config.yaml
n_kv_head: 7
bias: "none"
tie_embeddings: true
init_std_down: 0.0
optimizer: "muon"
lr_mult_o: 4.0
beta1: 0.95
lr_head: 0.00455
decay_shape: "linear"
batch_tokens: 32768
z_loss: 0.0001
MLP neurons of a small language model. Each row is named by its layer, matrix (gate and up: input weights) and neuron, and shows model dimensions 32-127. Each number is 128 + 32 x the weight over its row's rms, rounded and kept within 0 to 255. A neuron's up and down rows have the sign that makes its largest values positive.
After each neuron's rows, "fires after" lists the tokens most often just before its 100 highest values on Wikipedia text that the model never trained on. A number after a token or word is its count.

L6.gate256 [133 177 167 110 146  97  93  82  82 127 130  94 156 112  53 209 143  98 115 155 123 135  57 107  83 157 114 148 116 106  46 126 155 108 120 165  68 134  85  96 139 127 149 165 138  82 110 138 116 136 136  92 112 113 117 147  97 193  89 185 132 186 148 179  93 124 126 139  94 114 150 131  91 169 101 131 125 126 123 169 111 179 110 128 147 153 169 166 173 123 131 107 126 106 119 139]
L6.up256 [ 75 120 106 115 114 153 182 124 122 147 105 107 125 107 110 167 108  88 172  76  88 117 113 141 190 120 116 110 127  82 118 110 144  95 189 136  95 133 103  41 101 114 152  91 189 161  72 170 100 103 113  74  97 117  78 131  81 127 135 140 104  27 123  85 163 135 109 205 105 135  79 106 150 102 139 107  95  94 112 143 154 122  83  65 170 148  82 109 125 109 125 106 123 186 149 124]
fires after: "\n" 24, "-" 12, " " 9, "|" 8, " re" 6, " (" 5

L6.gate103 [170 174 108 129 155 138 106 135 130  71 143 215 114  49 129 133 142 134 205 109 124 105 175 120 198 178 150 165 137 120 119 127 135 143 134 163 178 136 107  89 111  84 124 164 174 107 129 146 138 143  93 111 164 109  90 105 169  77 122 160 107 127 162 125 118 154 135 182 106 109 140 112  96 138 179 109 136 184 165  77 123  28 129 153 136 129 138 118 118 108  86 133 115 185  95 174]
L6.up103 [108 116 170 121 131 195 132  72 148 116 176 156  94 110 132 186 132 104 164 104 208 169 132  94  69 134 148 118  61 131 120 102 122 106 102 190 113 135 164 121 169  53 147 175 125 101  69 127 177 164 156  84 127 130 194  69 178  83 153 114 136 125 165 147 159 135 156 136 167 158 130  71 110 147 131  89 149 125 159  80 170 168 125 130 108 166 132 151  87  75 120 100 105 158 128 127]
fires after: "\n" 79, "-" 9, "s" 4

L5.gate294 [170 119  72 120 139 128 138 144 144 157 131 149 192 107 104 100 111 139 154 180 108 149 127 175 135 122 110 141 131 107 114 132  95 152 142 121 135 135 151 127  69 188 120 112 140 166  89 160 156 146 131 124 109  84 135 118 124  99 104 131 156 165 103 174 188 152  89 122 122 120 124 141 129 136 172 169 156 113 201 123  97 124  97 142 119 138 154  90  86 182  88 179 145 120 132  91]
L5.up294 [159 136 140 105 115  73 118 140 150 111 126 160 149  92 132 105 172 109 124 128  81 104 104 103 213 122 161 157  55 139  86 197 120  94 168 139 132  70  96 178 118 120  92 160  76 108  87 173 113  86 156 164 124  96 139 140 183  87 145 112 109 142 173 149 118 100 165  57 131 163 137  72  92 139 106 154 105 125 168 135  65  76 151 136 105 129 114 152  98  52 160 130 120 119 122 119]
fires after: " was" 39, " is" 18, " are" 8, " be" 6, " were" 5, " being" 4

L5.gate186 [180 115 161 147 163 153 132 164 134 143 172 136  87 132 159  94  93 125 139  44 152  85 113 152  89  46 133 124 130 105 181 181 161 117 142 110 113  74 111 172 169 140 159 111 116 175 138 132 159 150 158 112 138 212  90 119 154 148 176 136 101 144 119  94 134 126 111 169 122 101 135  74 156 166 151 105 124 112 163 144 146 121 164 132 133  88  59 138 107 135 101 131 110  65 148 111]
L5.up186 [134 112 106 117  68  92 169 113 150 155 115 170 120 158 122  91 120 155 134  96 118 143 149 134 132 101 118 120 120 222 168 140 128  89 125 134 102 149 114 159 149 121 144  98 127 163  76 122  91 119  95 147 149 133  48 108  80 150  72 155 148 139 142  98 129 165  85 139 115 127 114  99 122  90 190  81  97 167 129 152 125 137  54 108  97  82 115 122 115  68 162  53  94 124 142 120]
fires after: " " 47, " a" 5, "1" 5, "mini" 4

L5.gate170 [161 144 126 174 189 155 124  69 127 109 139 181 206 140  84 114 132 182 121 118 187 111 138 146 177 105 136 210 135  61 119 203 133 130 142 138  96 127 173 128  83 145  72 181 173 140 125 166 123 163 108 102 104 123  44 145 159 116  73 141 161 105 165 143 150 112  57 102 116 113 146 106 125 141 119 121 124 167 219 127 157 122 110 103 111 119 112 116 103 165  83 175 166 169  67  99]
L5.up170 [ 97 125 110 158 190 165  98 113 150 160 148 194 174 143 139 125 141 155  31 128 138 153 149 128  68 140 125 119 142  95  89 116 127 191 166 141 188 111 126 116 140  97 129  88 117 136  89  94 145 145  83 174 111 139  83 130  87  85  98 104 104 157 114 110 102 160 160 107 126 108 144 146 117 149  94 166 127 158 134  85  93 146 128 168  76  97  80 184 124 173 132 125 108 140 171 201]
fires after: " is" 15, " un" 13, " are" 12, " were" 8, " " 7, " was" 6

L5.gate247 [146 127 197 172 169 110 117  95 113 101 192  99 114 135 128 109  77 111  94 133 133 110 161 173  77  80  89 122 138 105 140  92 105  87 161 191  95  60  96 146 106  98 107 152 104 147 148 121  30 131 131  85 116 126 123 168 144  82 143  73 146 135  56 157 154  90 120  77 139 134 174 155  98 110  96  83 152 118 137 137 104 214 167 161 149 134 150  83 146 157 169 132 118  90 135 201]
L5.up247 [153 151 145 186 154 136 133 135 156  97 113 139 119 138 129 155  97 100 182 106 133 139 156 134 126 121  75 147 128 131 153 160 158 136  68 133 181 120 107 109  95 128 121  86 128 115 158 144  48 147 129 125 159  64 117 134 145 152 162 109 154 143 106  88 161 114 120  85  90 174 130 149  68  59 143 118 135  95 126 122 115 122 102 147 186  93  84 124  94 146 129 159 132 151 106 168]
fires after: " the" 45, " The" 19, "The" 9

L5.gate237 [136 171  93 165 251 103 129 106 148 135 176 174 108 145 103 128 133 112 155  84 120 207 194 100  94 125 174 139 118 155 116 125 114 102 192 179 145  86 174 144 143 168 153 134 188 114  96 118 120 140 136 111 126 145 135 102 168 107  74 105 174 102 187 139 103 105 123 113 132  71 109 109 178 165 104 118  77  89 142  97 109 101 108 126 136  97 148 110 131 145 143  99 147 107 133 104]
L5.up237 [172 152 131 107 178 151  94 131 120 137 136  80 144 154 124 130 166 109 173 108  96 201 188  53 115 106 113 125 101 180 157 131  99 104 169 151  89  50 176  80 144 138 166 117 132  81 110 133 110 132  81 140 167 172 115 120 122 105 123 113 180 113 181 142 119 180 146 139 104 127 109  94 176 168  91 111 106  89 125 156 133 109 122 104  78 124 161 181 122 212 115  86 129 132 117 120]
fires after: "\n" 100

L5.gate229 [178 134 175  92  93 168  76 137 157 185 133 109  96 105 117 118 113 123 106 100 118 122 167 137 118 148 129 130 158 165 121 122 115  47 115  99 128 139 107 161 168 177  64 130 130 136  87 102 121  96 102 151 176 188 145 150  98 203 190 148 165 195 130 139 121 105  67 184 174 120 147  77 137  84 124 106 102  69  88 115 170  79 139 120  79 130 110  85 139 142  58  50 128  92 143  75]
L5.up229 [158  94  96 146 104  88 163 145 129 128 142 145 123 100 116  91 130  79 133 146 143 161  97 147  49  95 218 101 156 159  60 144 137 136 146  93 127 111 109 130  69 113 114 107 104 121 101  95 126 142 153  74 135 138  86 124 164  75 120 184 130 185 126 187  99  69  91 136 122 128 170 154 101 143 111 144 126 150 128 140 138  74 182 120 161 114 112 119 124 111 188 124 133 176 117 130]
fires after: " " 87, "ac" 4

L5.gate75 [154 118 132 175 121 130 120 109 118 169 145 106  98  90 158 103 166 103 159 105  79  77 192 115 129 128 173 111 159 153 109 136 105 144  96 155 139 129 170 162 136 139 153 123 142 103  98 162 161 159 126 187 139 107 120  49  93 219 147 144 200 142  94 162 117 158 135 154 124  82  92 128 144 172 105  98  98 134 198 169 154 160  96 128  90 122  88 114  88 168 108 123 109 100 122  84]
L5.up75 [155 188 166 169  44 142 149 152 126 113 111 115 161  92 107 131 146  54 174 156 170 129 104 138 100 114 163 123 126 176 115 125 147 112 114 144  74 147 153 107 135 121 132  34 134  73 137 102 130 168 167  71 136 105 162 149 148 121 141 146 142 200 125 123 108 113  86 152 162  94  84 142 167 162  98 140  71 164 164 191  91 112 147  58 145 134 170  97 134 142 156 103 127 191 151 122]
fires after: " in" 51, "0" 16, " In" 7

L5.gate122 [131 126  52 106 154  95 135 129 200  79 165 138  88 148 110 131 129 138 112 117 144 106 118  87 106 160 114 132 109 102 156 145 124 123 139 116 109 115 169 124 161 174 101 156 126 155 143 164 145 174  96 107 114 173 144 121 116 135 160 131 168  86  89 130 182 106 208  92 118 139 181 156 117 171 147 117 152 112 131 157 139 110 114 117 101 104 104 144 130  92 179 165 144  45 139  92]
L5.up122 [133 106 153 110  90 149  83 182 103 165 197 159 113 181 167  63 116 182 111 126 183  78 144  90 157 113 137 118  93  71 136 123 107  95 112 144 125 145 195 165 120  94 139 125 114 108  83 103 126 107 120 182 144 146  83  76 101 107 125 153 102 132 144 136 121 123 142 139 132 103 127 122 147 155 105 117  59 123 150  98  82 176 141 153 127 116  61 112 142 190  66 142 140  96 133  94]
fires after: " a" 44, " an" 17, "\n" 7

L5.gate154 [142  82 105 150 139 161  92 102 200 122 119 120 148 147 123 123 113 104  67 207 108  97 110  77 165 181 153 124 123 123 134 161  63 130  84 124 130 165 137 146 223 146 112 107 160  74 137 127 108  96 138 113 122  92  96 118 168 161 154 107 153 149  78 108  73 115 204 193 149 163 128  60 114 124 162 136 149 122 111 112 167 189 122 148 148 138 166 153 161 129  81  96 137 112  72 105]
L5.up154 [ 53 128 117 110  99 157 128 140 107 172 167  98 174 118  72 157  68 100 148 187 127 130  60 150 134  97 198  84 123 181 130 103 195 141 187  85 145 195 156 136 106 123 131 154 124 115 149 152 149 127 196 101 169 125 142 126 152 174 210 142 100 104  98 111  97 121 133 173  89 126 162 130 129 113 133 146 167 187  97 150 164 145 147 172 122 107 159 161 106 141 112  94 184 137 115 107]
fires after: " " 35, "-" 11, " |" 5, " arch" 4

L4.gate270 [123 162 140 113 110 129 150 108 132 123  99 100 111  80  92 107 186 140 121 115  86 139 119 147 187 144 134 111 101  95  82 112 169 117 140 109 116 108 127 126 125 128  35 183 183 101  99 163 136 129 117 155 124 125  68 106 132 143 137 139 150 138 116  99 104 112 161 111 109 119 142 160  56 149 159  78 196 116  92 150 141 138 131 149 152 103 127  85 134 120 148 163 166 110  92 137]
L4.up270 [103 124 147 122  86  83 188 168 109 129  89 120 121  82 145 168 121 130 157 118 104 117 137 132 142 170  92 142 141 128 131  96 148 181 189 107 177  88 102  92 137  85 105 157 116 133 141 114  74 144 149  97 151 146 134 168 124 123 133 130  84 176  83 106 155 168 101 112 190 119 105  70 138 150 116 168 198 138 121 144  80 169 170 154  85 123 128  94 135 124 197 180 105 206 134  98]
fires after: " " 37, " re" 9, "-" 5, " sub" 4, " De" 4

L5.gate129 [145 117 119 148 155 112  93 118  98 168 126 136  77 136  40 111 170 117 179 170 111 157 134 164  58 102 162 145 129 117 121 161 118 191 128 114 142 160 141 138 139  97  71  98  99 128 106 124 127 131 128 153 104 161  84 148 136 129  84 180 122 152 128 118 126  78 105 106 148 157 142  95 104 171 129 106  98 102 127 162 173 171 112 121  91 152 111 175  85 195 203 142 186 142 126 105]
L5.up129 [ 70 115 165  69 156 109 112 113 129 110 145  98 186 172 101 139 157 115 160 211 142 106  96 207  81 130 102  93 115 164 152 103  77 163 106 172 139 159 120 167  89 112 157  93 165  72 114 101 144 131  92 172 182 118 111 144 129 131  93 130 144 128 183 131  88 113 140 122 143 183 128 107 126 114 116  99 142  72  77 140 119 133 107 141  79 166 126  76 152 121 168 140 126 161  79 169]
fires after: " " 33, "1" 13, "0" 7, "7" 5, "." 5, "3" 5

L5.gate306 [ 97 178 126 100 132  80 130 147 137 122 110 137 103 176  90 110 131  78 118 185 115 156 111 105 112 162 105  76 187 102  99 163 112 188 115 103 182 106 173 104  68 146 164 137 145 116  71  89 141 162 144  62 130 178 130 140  96 139 127 126  65 154 130 124  93 219 135  89 110 122 164  80 114 186 156 120  90 118 160 116 105 193 106  92  95 163 134 156 174 135 119  88 134  63 142 172]
L5.up306 [ 99  33  94 140 148 121 106  97 102 140 139 127 142  84 123 154 169 111 115 151  79 142 145  94 133  77 139 214 145 137 175 135  98 134  82 159 125 133 129 133 155 101 141 110  77 127 152 116  72 128 154  99 128  82 151 158 134 148 140 118 117 158 167 125  86 127 124 140 126 179 140 118 143 167 116 106 177  84 151 139 142 133 158  80 129 142 105 152 112 176 107 163 151 137  73 162]
fires after: "." 34, "," 16, "0" 14, "5" 10, ":" 9, "1" 6

L5.gate44 [102 156  85 136 144  89  90 135  83 139 117 163 148  76 103  39  82 151 136 129 186 136  77 132 117 171  92 164 166 111 128 131 115 144 139 174 161 140  96 150  88 171 131 113 126 134 117  98  94 121 137 119 116 113 125 140 133 114 104 139 115 164 123 179 175 115 192 117 107 107 112  96 125 103 178 166 176 114  56  94 135 138 115 106 114 138 162 161  76 152  80 139 158  93 115 108]
L5.up44 [175  72 114 148 118  70  77 193 181  70 161 140 154 146 107 140 158 176 142 141 106 149 117 171 121  63 140 104  91 106 100  96 151 138 120  98  53 113 141  79 121 118  79 198 128 151  83  96 160 146 160 188 134 125  94 158 139 107 130 130 131 169 155 174 138  82 110 121 146 118 165  89 170 118 154 163 122  93  99 163 101 190 163 200  95 130 190 122 136 163 126 111 163 152 174 133]
fires after: " is" 42, " was" 23, " are" 4

L5.gate217 [148 136 109 143 183 125  41 118 163 167 104 130 159  88 131  57 149  82 108 105 155 102 171  51 131 153 165 144 187 139 161 132 129 181 148 112 135 102 116  98 124 100 141 119 131 161 138 148  77 156 131 107 132 135 111 159  96 126 114 113 166 115 160  75 122 145  63 132 115 109 146 193 154 120 134 147  74 132 127  79 124  93 134 118  91 108 124 120  86 142  86 143 118 116 102 157]
L5.up217 [145 124 120 145 135  85 169 162 137 185 144 153 152 147  93 147 115 127 149 104 138 139 113  78  42  76 162 114 104 104  74  93 111 120 147 135 195  85 119 112 164 194 142 131 112  89 138 167 158 106  95  91 163  99 154 132 160 160  66  93 169 181  90  97 118  98 116 119 128 162 128 119 132 128 110  82  73 138 111 113  75 137 110 143 143 103 176 126 155 112 103  93  92 155 132 129]
fires after: "," 46, "0" 8, " |" 7, "|" 4

L5.gate312 [119 139 120 173 157 171  94 184  93 132 112 165  98 100 158 151  60 110 159 132 156 119 157 189 111 151 110 142 157  99 165 104  89 124 106 160 189 193 134 160 128 129 139 122 138 136  90 133 125 181 159 110 160 125 114 116 143 129 170  96 119 119 154  88 127 103  92  72 172 121  91 119 126 145 112  64 120 135 148 133 154 146  54 121  84 118 160 131 109  99 117 125 142 122  94 129]
L5.up312 [153 117 122 160 170 142  49  93 156 161 155 200  66 135 121 123 120  94  90 146 123  93 136 143 147 126 161  98 131  97 121 152 108 123 104 120 174  75 126 166 125 156 189 128  75  86 158 121 156 115 120 160 140 127 127 110 137  70 125 159 133 102 111 187 138 100 116 142 166 101 123  61 117 177  76 146 136 124 162 142  38 116 191 152 133 103 143  86 147 156 127 129 136 117  77  91]
fires after: " in" 31, "\n" 13, " (" 11, " In" 6, "in" 5

L4.gate264 [ 81 153 149 177 128 133 115 223 109 121 105 166 148 146 123 197 140 123 117 169 107 172 154 119 153 143 144 118 111 111 195 110  96 136 142  92 121 124 130 136 190 132 138 181  75 126 129 100 118 124  73 178 157 171 151 136 138  99 118 183 169 132 148 175  53 189 164 158 142  91 122 132 162 159 153 164  78 173 159 104 176 111  55 134 156 123 135 124 111  96 120 131 123  91  93 124]
L4.up264 [ 51 104 167 161 130 105 158 105  84 111  91  96 108  74  72 107 195 139  90 130 128 146 119 142 131 209 139 147 141 114 119 146  91 115 139  50 149 141 124 123  95 113 157 152 168 135 206 124 110 101 144 139 167 120 168 140 120 132 109 115 146 148 137 111   8  95 150 168 116 157 136 125 145 120 103 154 147 136 114 120  91 145 115 143 156 156 134 137 101 147 148 208 117 161 200 175]
fires after: "\n" 63, " " 7, " Party" 7, " Year" 7, "." 5

L5.gate226 [123 101 172 138  76 132 136 178 104 129 152 161 165  87 145 130  74 112 119 146  78 101 146 148 142 106 152 119 140 167 115 135 100 156 126 115 121 167 163 138 102 210 113 101 122 110  89 150 177 139 186 134 110 148 155 140 170 147  90 131 137 156 118 194  53  87 108 150 124  87 118 131 220 176 132 107 103  88 120 131 182 122 160  85 141 172 129  67 136  85 162 119 204 110 102 113]
L5.up226 [154 112 212  84  84 150 171 106 119  67 136 157 113 178 142 151  58 118  85  88  96 127 165 143 118 124 153 117 153 146 120 115  87 155 180 125 143 150 166 132 178 170 129 124 150 116 119 127 116 132 109  90  74 132 152 158 121 120 150  87 111 165 125 113 132 196 119 134 139 145 151 136 171 133 114 125 116  94 123 105 148 137 183  94  68 189 185  83 129 125 128 159 197 125 190 155]
fires after: " in" 25, " of" 11, " for" 8, " to" 6, " with" 5

L6.gate171 [123 116 171 152 139 139  97 106 108 105  98 125 137 112  96 180 120 114 133 132 123 119  87 136 162 135 140 116 153 145  86  75  93 178 131 149 169 187 119 105  93  85 153 143  91 157 169 196 137 134 110 112 179 123  94  99 107 131 145 168 141 110 116 158 127 137 128 132 113 137 172 149 125  94 180 127 159 167 128 157 179  74 134  83 141  94 100 133  83 115 109 109  98 114 169 150]
L6.up171 [ 98 145 160  85 104 122 110 130 143 146  83 120 145 102 148 150 127 138 152 138 117 157 126 165 138 100  80 155 155 128 113 115 132 151 113 190 165 138 106  75 142 135 122 178 186 110 118 110  95 131 108  92  91 107  64  76  89 135 143 127 173 116 148 124 121 164 141 129  91 112 109 139 123 122 125 128 118 117  69 135 133 116 162 159  99 160 127 112 125 121 127 112  40 120 148  95]
fires after: "\n" 38, "." 28, "==" 4

L4.gate68 [ 97 133 163 163 125 167 114  82 172 164 165 108 154 162 136 172 108 202 158 167 136 191 133 138  42 143 123 107 168 186 115 184 157 146 153 142 144 123 120 128 111 128  58 112 172 126 138 117 156 120 157  98 146 101 140 112 116 136 131 176 129  89 137 175  97 104 168  86 131 161  79 131 138 167 145 140 134  82 122 142 106 128  93 173 104 166 134 168 115 118 139 155 156  70 109 147]
L4.up68 [ 95 128 129 137 113 100 131 175 155 147 166 174  80 102 149 186 193 101 118 155 178 189 122 154  96  86  86 159 145 129  94  51 206  85 142 156 102 123 153  94  70  67  81  77 135  67 152 140 173 147 122 142  69 134  65 157 152 135 145 106 163 154 148 170  84  87 129 104  81 102 156 123 155 152 123 131 145 160 147  91 135 111 105  96 158  68  93 125  95 129 155 150 151 125 134 132]
fires after: " " 23, "\n" 19, "==" 13, "." 12, "===" 10, " ==" 5

L5.gate193 [ 94  76 151  88 119  98 112 127 118 104 165 112 135 124  86 112 112 102 134  80 109 153  87  97 134 123 142 109 155 116  85  92  91 163  90 152 109 126 182 106  93 123 102 154  76  93 128  92 139 121 130 101 160 130  76  85 117 171  27 166 126  94 153 164 137 150 131 102  94 130 153 127 167 197 168 108 126 109 103  69 179 106 105 134 160 137 156 125  82 125  27 168 125 143 153  99]
L5.up193 [157 113  91 162 206 127 134 145 148 127 148 145  96 106  78  67 131  98 129  98 192 216 119 101 115 100 125  81 139  80 151 127  84 129 114 101  89 131  79 134 105 109 127 147 132 145 100  79 152  97 139  91 153 142  20  80  97 136 164 140 113 159 102  88 145 130 116 130 138 179 125 172 124 134 124  88 115  99 132 184 182 116 182  94 122 161  75 150 103 100 160 174 148 114 143  69]
fires after: "2" 24, "0" 18, "3" 13, "1" 13, "8" 6, "-" 6

L4.gate36 [160 192 137 145 116 136  87  98 160 115 159 106 178 128  75 178 128 171 112 178 113 104 174 157 104 131 116 109  89 114 163  88 172 109 101 204 124 122 119 166 116 172 120 167 164  51 120 125 122 132 154 222 133 135 148  89 113 129 129 109 114 144  73 178 145  42 175 151 176  84 109  81 149 144 129 110 138 124 122 162 144  84 109 146 120 118 157 133 180 119  74 109  98 133 161 126]
L4.up36 [157 115 156 181 136 158 124 100  95 100 168 122 146 131 151 152 164 107  70 160 106 125 158 107 132 115  67 132 153 153 104 148 181 115 100 155 144 135 139 188 178 161  75 177 110 166  81 151 111 172 120  80  44 125  70 147 157 172 140 151 151 131 123 133 151 160 132 114 154  90 154 184 164 116 119 182 174 132 190 145 179 173 125 124 137 131 113  83 114  98 121 163 175  72  90 154]
fires after: ")" 31, ":" 18, ";" 5

L5.gate196 [150 223  95 119  63 193 117 154 125 167 104 172 158 172  89 164  78 153 107 175  91 114 104  74 112 181 133 158 113 103  71 161 148 122 121 170  26 104 140 131 137 144 183 145 105 142 112 116 166  80 110 128 170 155 123 128 135 135  86 153 124 178 140 125 136 105 108 111 135  70 145 136  82  87  36 180 190 134 127 133 118 140 197 162 101 165 203 129 110  88 139  98 158 107  90 135]
L5.up196 [169 107 105 164  91 144 195 161  92 158 124 185 135 110  98  91  96 102 143 114  27 103 159  96 142 164 107 152 135  99 187 152 171 129 144 137 141 145  70 193  96 114 107 131 160 143 137 123 172 132 146 160 101 125 123 162 111 145 162 157 119 125 135  54 148  91 136 140 122 116 129 108  61 125  93  71 160 126 104 157 169 113 152 157 138 136 126 104 145  67 148 114 138 141 112 117]
fires after: "%" 17, "\\" 13, " T" 7, ")" 6, ":" 5, " Total" 5

L6.gate137 [ 94 143  93  97  97 137 127 148  85 143  90 160  92 121 175 105  93 108 100 105 128 177 127 102 168 128 117 140 150 199 182 130 137 149 101 132 127 148 155  98 130 142  65 170 189 134 160 106 161 120 147 121 115  94  97  91 173 163 219 157 164  90 108 167 160 178  95 127 153 142  77 177  95 131 152  87  82 113 114 157 148 148 153  52  68 110 157 102 167 166 142 139 115  76  83 137]
L6.up137 [125 148 131  49 119 120  39  88  80  98 202 102  96  93 144 132 123 134 132  79 113 138 167 104 159 126 134  64 140 168 124 162  93 170 134 131 164 143 143 103 146  68  81  86 121 145 172 121 180  98 166 143 190 141 122  73 148 144 176 113 118 139  98  34  83 137  95 131 110 161 154 151 141 159 157 134  85  79 154 100 184 105 182 139 125 132 156  76 170 184 117  52  91 161  93  99]
fires after: "\n" 32, " (" 11, " " 11, "-" 9, " |" 6

L5.gate62 [ 96  94 141 127 107 108  51 121 132 123 129 102 120  89 110 123  92 207 166 143 187 166 101 162 142 122 134 180 141 106 123 146  42 124 105 188  88 174  91 152  93 178 100 138  74 108 113 179 114  64  88 165 149 182 160 160  83 138  86 128 140  79 152 184 147  91 122 102 143 154  95 129  93 120 162 126 119  98 102 115 121 124 147 126  93  87 172  91 106  94  43 109 131 136 153  66]
L5.up62 [121 120  80 123 112 138  80  77 112 132 128 156 112  65 133 109 134 143 123 165  44 110  89 153 132 159 205 100 102  37 117 126 111 165 113 135 131 133 119 112 166 106 135 111 134  94 104 165 112 136 131 168  88 157 161 145 159 157 131 111 104 155 153  85 147  69 105 188 126  86 167 136 152 191 137 110 106 186 171 137 222 131 179 194 123 140 108 143 130 164 110 143 169 127 119 131]
fires after: " " 62, "9" 11, "-" 4, " re" 4

L5.gate245 [103 139 112 141 108  76 152 125 102 168 117 139 176 208 131  77 135 141 173 151 131 137 104 101 127 191  88 102 122 127 127 115  96  90 168 132 124 129 158 158 134 131  89 116 164  98 115 129 146 171 141 149  59 126  85 100 144 142 159 123 168  95 205 143 177 122  93 144 195 111 111 141 145 113  68 174 124 156  85 121 149  94 121 123 119  86 162 133 140 137 142 121  61 182 133  82]
L5.up245 [121 157 110 176  76 102 125 176 101 159 108 109 139 136 175  84 143 134  90 158 168 143 101 156  94 108 111 117 135 136  72 124 142 151 157 154 145 116  82 152 139 118 147 140 105 166 179 137 138 118 145 123 112 161 121 107 120 134  53  56 176  87 172 176 123 123 140 131 172 148 106  90 115 126  73 129 180 119 152 146 111 123  78 110 138 103  52 175 135 129 165 136 121 120 164 156]
fires after: " to" 53, " not" 9, " would" 6, "t" 5, " can" 4

L6.gate110 [137 124 181  81 124 149 137 114 109  29 135 136 166 117 139 134 137 154 119 135 106 101 145 143  87 154 117 139 217 135 109 115  97 120  91 218 108 107 123  80 108 113 182 142 111 139  99 113 196 150 166 101 146  82 158 168 123 118 109  82 163 119 152  82  75 135 174 104  88 175 101 113 116 151 132 127  89 123 118 130 150 163 104 112 123 121 115 125 115 144  98 160 148 175 169 154]
L6.up110 [127  61  71 129 149 157 157 152 167  61 136 108  76 119 110 147  84 189 106  95 172  85 206 156 152 144 116 141 123 121 184  83 148 137 144 198 168 126 161  88 145 141 149 115 110  96 118 132 174  91 120 151  87  86 156 127 120  48 174 105 139 124 146 196 103 116 112 141 135 114 126 143 184 103 181  94 120  83 131 140 166 150 153 119 103  70 100 143 115 143  85 136 131 115 166 190]
fires after: " the" 47, " The" 13

L6.gate125 [140 114 160  78 129  81  75 100 167 124 111 122  92  99  65 124 166 134 147 149 130  89 161 117  79 176 145  99  70  75 179 145 100 147 161  93 164  75 118 131 149 113 153  99 148 175 117 148 115 191 133  83 104 146 121 128  99 105 172 130 103 152 133 151 123 141  93 104 130  97 157  98 147 160 198 142 105 182  91 119 135 158 100  84  70 146 121 163 121 122 130 135  98 125 109 110]
L6.up125 [133 125 124 143 160 117 107  83 114 164 166 130 105  82 105 206 143 158 205 156 136 186 127 159 136 112 182 145 121 140 123 131 103  54  99 154 132 136 136  87 155 180 139 109 130 133 131  81 144 152  83 139 121 145  97 153 139 192 100 100 122 118 158  96 102 165 120 124 151 100 130 133 106  81 147 117 174 107 168 138 120 156  99  91  87 132  62 121 137 120 103 100 165 148  76 109]
fires after: "." 64, "3" 6

L5.gate204 [149 112  80 158 138 148  56 118 115 134  95 132 148 148 126  84  79  77 184 153 130 160 110 130 177 110 113 145 123 165 159 127 147 116 133 112 136 187 174 169  99 214 137 139  68 132 175 139 211  97 171 136 151 139 159  96 122 117  65 129 113  63 107 117 107 134 111 196 119 117 100 127  79 111 174 139 142 151 162  72 175 166  98 147 142 172  90 146 128 178 127 105 121  89 147  91]
L5.up204 [142 128 213 170 158 103 135  83 127 189 170  85 189 158 143 130 187  82  57 146 197 163 133 157  81 100 171 119 150 169 117 143 127 153 187 136  73 160  51 141 129 136 101 155 184  94 148 106 163 135 153  93 156 135 110 149 100 148 155 126 150 107 111 169 130  85 106 100 164 142 168 177 156 111 122 128 122  91 142  66 109 127 104 123 120  70 156  97 128 113 105 114 163 136 117  71]
fires after: " " 43, "0" 20, " Apps" 8, " Goals" 4, "1" 4

L6.gate94 [161 141 196 154 173 161 121 131 135  82 150 106 136 118 126 116  95 161  84 122 146 107 167 120 129 146 130 140 170 104 107 161  65  89 127 149 143 111 139 122 140 102 121 131 166 149 169 126 117 137  57 128 195 105 119 147 108  70 170 130 121 163  90 130  65 136  92 159 123 203 121  71  91  81 113 109 102 132  99 134  86 126 104 128  82  92 138  57 176 166  79 183 138 189 119 174]
L6.up94 [184  89 150 139  99 112 103 124 122  96 164 161  81  99 138 146  91  96 122  87 110 121 116 115 136  66  99 122  99 152 109  97  59 130 143 172 128 142 116 154 123 170 139 135 184 128 116  47 180 173 107 104 129 124 102 165 146  88 150 105 129 215  81 155 136 192 151 170 181 170 142 152 109 114 127 127 134 116  65 129 100 196 178 142 156  98 165 121 150 133 166 136 154 103 137 120]
fires after: " the" 65, " The" 23, "The" 11

L5.gate263 [145 131 113 130 110 108 196 144 112 118 144 118 123 134 159 132 136 146 145 117  84 153 111 132 143 179 170  89  69 150 174 171 102 149 177  57 155 160  86 165 135  65 135 124 105 163 125 165  84 151 161  63 138 143 152  97 146 137 154 160 200  70 167 132 132 146 112 186 106 160  45 146 126 139 104  82 125  95 174 182 113 202 125  81 175  77  98 128 110 125 136 120 128 158 121 139]
L5.up263 [ 88  98 121 108 108 148 145  95 163 121 148 144 149 138  90 172 113  62 104 127 158  95  58  90  74  83 101 151 108 117 108  92  86 216 104 137  89 117  81 190  89 172 120 127 184  77 201 126 139 134 132 134 125 163  79  98 119 105 151  76 118 131 148 141  89 151 111  79 189  93 103  74 178 135  97 133 164 111 117 145  99 155 139 119 125 129 106 146  95 163  81 175 150 135 118 156]
fires after: " to" 46, " not" 5, " could" 5, " would" 5, " and" 4, "t" 4